config = dict(
    num_hidden_layers=12,
    hidden_size=640,
    num_attention_heads=15,
    num_key_value_heads=15,
    head_dim=64,
    intermediate_size=1728,
    vocab_size=14046,
    hidden_act='swiglu',
    norm='rmsnorm',
    norm_place='pre',
    norm_eps=1e-06,
    positions='learned+rope',
    rope_theta=10600.0,
    rope_fraction=1.0,
    qk_norm=False,
    attn_scale=0.125,
    bias='none',
    tie_word_embeddings=False,
    parallel_block=False,
    init='normal',
    init_std_qkv=0.0207,
    init_std_o=0.00346,
    init_std_up=0.0207,
    init_std_down=0.00258,
    optimizer='muon',
    learning_rate=0.00694,
    lr_mult_qkv=0.5,
    beta1=0.95,
    lr_head=0.00751,
    max_grad_norm=1.0,
    warmup_steps=200,
    schedule='wsd',
    decay_fraction=0.713,
    decay_shape='sqrt',
    final_lr_fraction=0.0,
    batch_tokens=[131072, 262144],
    max_seq_len=512,
    doc_mask=False,
    train_tokens=1591000000,
    max_steps=8692,
    dataset='wikipedia_en',
)
MLP neurons of a small language model. Each row is named by its layer, matrix (gate and up: input weights; down: output weights) and neuron, and shows model dimensions 112-175. Each number is 128 + 24 x the weight over its row's rms, rounded and kept within 0 to 255. A neuron's up and down rows have the sign that makes its largest values positive.
After each neuron's rows, "raises" lists the tokens whose logits its output raises most directly, leaving later layers aside.

L8.gate425 [142 120  93 153 133 183 159 134 108  68 102 104 120 171 137 150 121 145 123 114  73 133 132 135 141 127 117 168 145 136 145 111 135 156 137 177 124 116 105 125 143 123 120 145 119  78 140 149 153 152 125 165 155 107 123 137 122 158 130  56 132 124 124 153]
L8.up425 [133  90 118 126 127 152 149 133 118 120 110 139 109 134 150 151 143 125 119 106  81 146 130 162 132 146 145 147 181 132 146  97 132 139 144  82 131 126 141 118 153 105 106 172 138 143 131 143 163  98 143 145 110 108 134 123 129 105 102  86 147 117 119 141]
L8.down425 [148 125 105 158  93 167 128 123 127 121 149  98 132 129 138 123 148 141 126 108 161  72 126 106 117 116 116 138 123 166 173 159 109  99 145 152 131 149 123 104 182 116 146 122 151 177 139 123 111  93 106 124 171 132 142 150 126 131 166 121 114 152  98 129]
raises: " release", " founding", " opening", " creation", " event"

L2.gate691 [122 133 117 101 126 113 128 147 120 122 165 120 122 158 119 153 107 178 139 110 186 170 129 120 134 125  97 147 124 163  67 101 151 116 161 112 137 122 132  99  96 116 127 118 114 108 143 125 131 147 129 116 135 137 152 112 146 158 141 100 110 128 141 142]
L2.up691 [113 121 142 128 116  52  93 127 128 108 139 130 127 118 129 169 119 101 147 110 171 137 150 113 116  84 165 136 156 162  90 127 169 140 169 145 118 123 116 101 108 107 124 132 126 134 127 134  83 136 105 148  97 129 125 110 124 148 118 124 119 145 162 154]
L2.down691 [144 153 110 131 122 173 155 131 104 149  81 105 153 117 114 107 145 102 120 148 110 117 144 140 113 171 132  99 124  99 176 144 105  95 107 128 134 120 133 167 131 153 133 143 130 148 157 118 181  95 140 117 108 120 126 161 148  77 130 125 126 127 114  97]
raises: " injury", " coach", " game", " players", " beat"

L8.gate1169 [ 96 142  44 158 160 167 162 157 140  89 139 130 116 143 133 139 131 113 182 136 141 152 118 142 166 110 134 121 132  96 121  95 136 120 135  97 109 160 113 155 121 168 151 203 189 140 133 132 132 127  81  93 133 105 158 140 123  84 124 101 128 156 118 113]
L8.up1169 [118 129  93 111 168 120 140 135 142 107 121 133 147 105 114 148 151 104  90 160 138 151 118 114 130 116 118 171 141 119 152 156 109 107 104 109 132 132 156 148 118 203 146 130 113  95 145 113 132  72 149 107 122  84 136 135 138 112 167 141 120 176 114  86]
L8.down1169 [103 155  98 128 160 108 178 141  81 151 119 144 149  90 171 157  89 135 142 146 162  94 134  64 126  91 127 117 110 109 161 155 137  93 132 152 138 109 128 119 117 147 130 156 141 132 132 151 148  60  88 139 141 161 118 128 120  89 126  91 134 144 139 107]
raises: " America", " world", " country", " history", "sc"

L8.gate1119 [173 127 186 151 127 159 131 108  74 116 129 104  99 152 145 138 109 134 118  91 121 139 156 124 129 135 117 161 128 116 151 113 134  95 130 139 151 154 118  74 126 193 158 138  94 176 158 138 147 141 108  96 126 147 136 117 130 132  95 131 185 146 155 157]
L8.up1119 [166 133 139  96 120 111 135 116 160  99 150 148 122 158 120 120  98 130 119  70  70 140 113 131 127 124 127 115 131 127 158 142 156 138 119 115 139 136 120 120  98 150 155 136 118  97 131 133  98 155 104 144 131 107 120 143 147 136 141 124 124  93 149 115]
L8.down1119 [102 147 117 113 133 119 127 117 135 167 128 114 135 146 134 116 127 120 125 115 117 113 106  80 156 115 125 136 108 177 111 128 112 128 130 148 105 133  98 106 113 154 139 107  86 158 105  98 120 167 135 116 114  85 101 150 140 106 118 123 146 150  90 103]
raises: " when", " if", " after", " before", " where"

L2.gate440 [130 163 134  84 105  73 137 155 166 127 152 174  97 115 115 108 112  71 134  98 142 105 105 159 119 162 128 141 160 105 149 130 151 159 124 105 142 117  98 111 161  81 169 177 124 135 125 139 127 136 163  91 195 123 126 118 148 143 160 108 156 133  73 148]
L2.up440 [158  99 134  67  93 109 120 142 126 107 150 120 159 151 147 158  98 101 121 171 124 126 154 147 141 139 178 127 124 110 148 103 175 169 119 118 144 126  98 120 146 123 130 143  57 148 171 126 105 152 114  80 127  93 115  98 153 121 153 133 144 131  75 153]
L2.down440 [135 136 148 130 152 122  74 118 136 116 132 127 123 129 152 155  90  98  98 138 117 107 160 106 163 155 128 121 153 175 122 103 148 162 117 101 158 140 134 120 128 153 149 134 109 145 126 145 122 118 137 106 141 129 118 100 104 155 185 129  76 146 133 132]
raises: "onic", "onia", "on", "less", "ful"

L8.gate60 [132 121 148 128 122 162 114 162 115 116 144 201 141 132 144 174 137 141  96 113 171 114 123 135 144 114 126  93 154  91 194 106 140 117 117 165 145 145 128 138 117 108 132 121 159 118 112  91 114 140 126 171 132 155 132 125 154 124 131 134 189 129 120 142]
L8.up60 [122  90 142 118 106 150 133 148  97 114 102 115 131 156 122 100  74  93 140 146 126 160  71  94 101 138 129 111 128  84 162 140 107 147 172 105 159 151 121 141 104 139  92 117 161 126  74 115 174 125 138 141 118 157 103 113 150 152  90 121 158 138 135 148]
L8.down60 [120 100 101  97 147 136  85 145 163 144  81 166 144 106  99 129 115 122 153 131 154 124 116 145 134 114 101 146  92 131 142 107 145 146 132 179 140 154 140 142 101 141 149 114 173 136 106 155 118 136 123 111  79 134 126 105 100 114 137 151 139 146 157 151]
raises: " which", " whom", " whose", "ax", "go"

L8.gate777 [127  90 129 133 112 116 114 120 122 119 103 122  92 135 130 139 137  80 116 126 104 155 118 114 111 146 138 111 123 113 123 152 113 116 130 115 161  46 116 132  95 131 136 143 115 141 169 143 133 116 132 145 129 156 123 125 128 157 110  89 144 131 117 148]
L8.up777 [127  61 129 116 134 145 158 122 119 120 120 135 106 140 122 158 134 153 130 109  94 132 121 161 123 141 124 146 125 136 155 119 141 147 146 145 167  79 137 109  96 143 111 109 138  81 122 102 116 113 127 137 115 163 169 102 116 141 113 141  81 147 119 124]
L8.down777 [170 140 123 129  85 122  91 151  99 123  80 146 159 149 158 136 138 140 145  81 163 158  84 130  96 143 141 107 129 191  64  82 115  81 147 128 135 119 120 154 124 163 122 149 138 111 153 105 119 133  68 110 156 162 102 113 104 133 103  96 127  98 150 125]
raises: "y", "ty", "n", "ay", "th"

L2.gate1162 [165 139 121 121 139 128 114 179 159 133 142 129 129 113 115 131  87 152 191 127 116 164 155 110 132 114  99 133 114 130 113 126 117 178  84 115  86 136 123 156 110 121 111 140 129  94  89 121 121 128 106  93  88 135 128 129 145 160 135 172 110 119 109 118]
L2.up1162 [126 144 127 131 153 145 132 125 149  98 159 105  42 127 153 118 149 125 149 145  97 158 143  78 118 145 146  91  67 112 126 127 117 173 104 158 110 122 124  58 143 126 139 105 185  97 114 137  77 141 103 102 102 127 126 118 130 165 134 123 129 111 133 120]
L2.down1162 [150 162 140 142 143 103 133 138 148 172 127 141  79 157 133 136 116 118 174 127  70 165 112 128 151 128 149 136 137 105 126 180 102 164 123 131 148 145 124 146 150 137 148 153 138 134 155 115  88 121  86 111 105 109 133 133 101 125 132 167 105 160 173 135]
raises: " them", " themselves", " himself", " these", " herself"